From a checkpoint of a small transformer trained on Wikipedia.
Size: width 576, 9 heads of 64 (1 for keys and values), MLP 2304 GELU, vocabulary 8192, 48.8M parameters.
Architecture: rotary positions, no biases in attention or MLP.
Training: a variant of Adam for these matrices, 999M tokens, 8681 steps.
MLP neurons of a small language model. Each row is named by its layer, matrix (up: input weights) and neuron, and shows model dimensions 32-223. Each number is 128 + 24 x the weight over its row's rms, rounded and kept within 0 to 255. Numbers have three digits each.
After each neuron's rows, "fires on" lists the tokens most often at its 100 highest values on Wikipedia text that the model never trained on.

L8.up820:101130109158129111115118145129118119130118108088107131124141142142116141145145123128141105106147126119074132096120137101089141143118153161124147122102105153130119148110109113144138132131117133084114130133149101113111125130167164104112061147134108122116130112122144114153118150081099163131106147128121136105130100187140093135154126134167165124108150122131142127121141119146118099124099156089140158097102132166142120092120144089097159102110145128110113099160132124123119155120126125104164176133115071171124101153162096101130129140160132170123166124111110137131106108116077130132
fires on: " and", ",", "-", " newly", " \"", "-p"

L2.up1567:115103155128115132114168140104151099115126143150127085137155127119143128076147148100102124068152127104073175089118166146079117137118107158183129116099118115105100135124160113105152139112109148127141124114127107134140159107136122173096111099112145191157139161151138134115148103133143098075141108103148150140130181114136167140117135062138108193159142141084132111134113116129138128119131110130127158133127138090138118117103130140095088090129104161122103115086148121181121115106163139126095147150136109148146148172129116113120100163142086115139111107106142081085137173093087118120
fires on: " vocals", " while", " States", " leaves", " Americans", " stars"

L2.up1177:126121124098160139155148180114144110157129133132116163099105118158098133119089130157169163156125089141123126138145135155116116115127101134116160095158116090128152135112137136143138085108138129130137162119130143146150146128137119115110130170113086145135120176118093137119090092119129134122115209123138163103152172129062113154203156149190111132138148113097145143141109091126116149131143177125097115117142141127189133116167116126105141179124129096143133151142122094142111140168116136108151190133140123128139116156145167086097153138073131147115165106148133130121106131111112127154
fires on: " of", ".", ":", " in", " family"

L2.up2193:109130109130125133119196145139098105101132122083117128126121136168127143132149101144176153140109164135128118135112139139144125141106144097133126188114137097128113095115140123095108152145152135125141135114129131138102108117153141136149119148113076146142127141146120131145151115116142100148139151151111145132140151122115110098117136115157103133139122105141117124132104098127143158127118180142123146136145143135114115160132127084130083095134105126156136102092123101131116115188132132050103128126143162118140063118143151112087118153165137196115115158102118102112146134155135112118
fires on: " of", "-", "ed", " to", " However", " |\n\n"

L8.up1995:152146140120103159104150121103156161139114107125081125087107139129127131144128102122172099133126162115074090132109119126149116145109159179134100131111104141128138147169111125112126162096135112149121151152119149132140166109110149068172089172107122132138124090135140124105134139106152085095158108170116154148140125143143117133121127127110119097099135158106083117113133123089103114141123190131127139112173117125145129112168109089097119110117104165126144095146135122163126097084115126119105135143142088127152122167116158165120095132130117119129064104110112174129131102173151135105
fires on: " |\n", " h", " left", " and", ",", " "

L2.up1991:096117128114114129159070159123116158129137154120161157095141145155127104138119101201175141129144090117137143169153147129115116121122148121140164084115132152115152138120070119056140131143129171142120097146148117106144146111125111130131117147131170129141154121126157130144144146122135130111082124141135125118149119116144122123117135127163128124135140112138127163080108122113145118115117129115129111113151085156126130101116123194114162105138129127085137135132123146128145097088130103146160076121180111131142067140112105110125126143107122122141143102134162145120127121224128135137
fires on: "-", " to", "\n\n", ".\n\n", "ing", " of"

L8.up1923:128162091093132118202134139155135100094132110119116153126103180121103144128144150122129104135091127090132071103164151146085184149124130116119075118148130112119133151109140095103160107139148153117138143125142116101093150124146118165113094110112112088139134151132164108107140140115144131111115092123153128133116110151173069191154118088124138113159168108135115144083158112157097145084115184106145186126141105170125108141114138116137148117100087092151099117117134095128124132120145122106120142121135128139084115155178150118087167164112133122114145125159132122140093129121120126114
fires on: "-", "–", " Year"

L2.up982:116145135114160121095134125116156140132121104135133167143142148113069104121076138180223128139112146110111166121115158109111145100138110141134210166190125155126131134102104139116120129119115136121109077128121139153155153112108136118131110140108082120125109144133121123104101143141111142122131092167121122131122152114083129144136134128130127136139115096156107132098146169142104173129157120142157159121151104098189139141127143110166162121132143122143113123193088178114124110147131090154149139114147123132105141101110080113115115124130143125157117114130098118126135116105117136166
fires on: "-", "age", "avel", " of", " in", "Al"

L2.up410:111127136095230117126114176099144104110133145123094104119133152155095107150108133164157123131115103116135097143145144174134148105133147106129223198186132115114132115104126112058108151122143149128110119139123144098144171133148102180125134118131069149167125139123115122099155116129115113112107118114114125132138184111120149165146123135156125137131128131118118173131084157121113145103132151154106134138126126136155103166124137104138131115125130110109099129090114123176126126110140092119107155114196144130129140142116094118108128131156116146096160137123102133131123135184132142171
fires on: "-", " hold", " of", "to", ":", " after"

L8.up1167:167124126132161149130157152116103145093135165126124151113131107163183174130101089135161109119162149088126136141151106152113126114115139126121102160086144117064101127107139132079132140110142132134143156142165181101140159078162148117144117161094148112112183139144112129115063155097176123104116132110136119091142143125127138106136129098129114144108145143122141123133130118107081134141127180114135084115136114126147105108155094091168063076131129129100169131176131139122104132140134124126162151164134135120140123133102133143166128142121149111121123109144169142137156139125142153106
fires on: " |", " ", " |\n", "%", "0", ";"

L8.up1134:147106068152138184143129123103132084141114109085103119115128146110097136204121140110110078136147125148112115123112139088102108135125154150112165154102145178119153145133127180109116108039153144140130141172168146139134080095104128117147114167122159151106122092126173118122125153098136111157100109176100134131104126162135132154131114125150116083110129166109112122124140112158106103154103160123143103115105130136147111138145115132131135132074148152134139081100133122127143139114089109094135122125141110133148165133130135117130134142151129136128101134109109113139155099181137119145
fires on: ",", " and", " D", "est"

L2.up2229:175131094118125141153144152123122130110091100147130122142091142090128147156115148112130077151112136105102122063137154150117125126140133133089125117117102107112091150115168145143171119137110193138150135156101143153147152166151142126145123085170133094122102114146125073146094078151103099120135147120174144107156126126158124159138142123125149121113140120098099157130116123165122096146142150125147104121121086144116063109135128151153133118104132094086122099105135132110058133129094123114158136149132128151111116158116147124126178167133127136099138138095153121132163128142084136091
fires on: "-", ".", ":", ";", " Genus"

L2.up2171:142170138132136134126133122153080142082141161120161144179129148109072100152157145142155144109117099107093160134172142129127140145106104153141104123161133146141128199107128126123176128116106114169149150133113179091126165146084168126172129132153140149120076127166123079137109138109158148164130129114180093091142107139183137157096107108145112124126120133138146147098134115160059161103140138111178192091148126141137124091152132121126130117120137087137128071142095141109069171156129095100057125134087123150132118159116133134146156134133078120059124165127148065134129121119118157109
fires on: "-", ":", " re", ":\n\n", ".\n\n"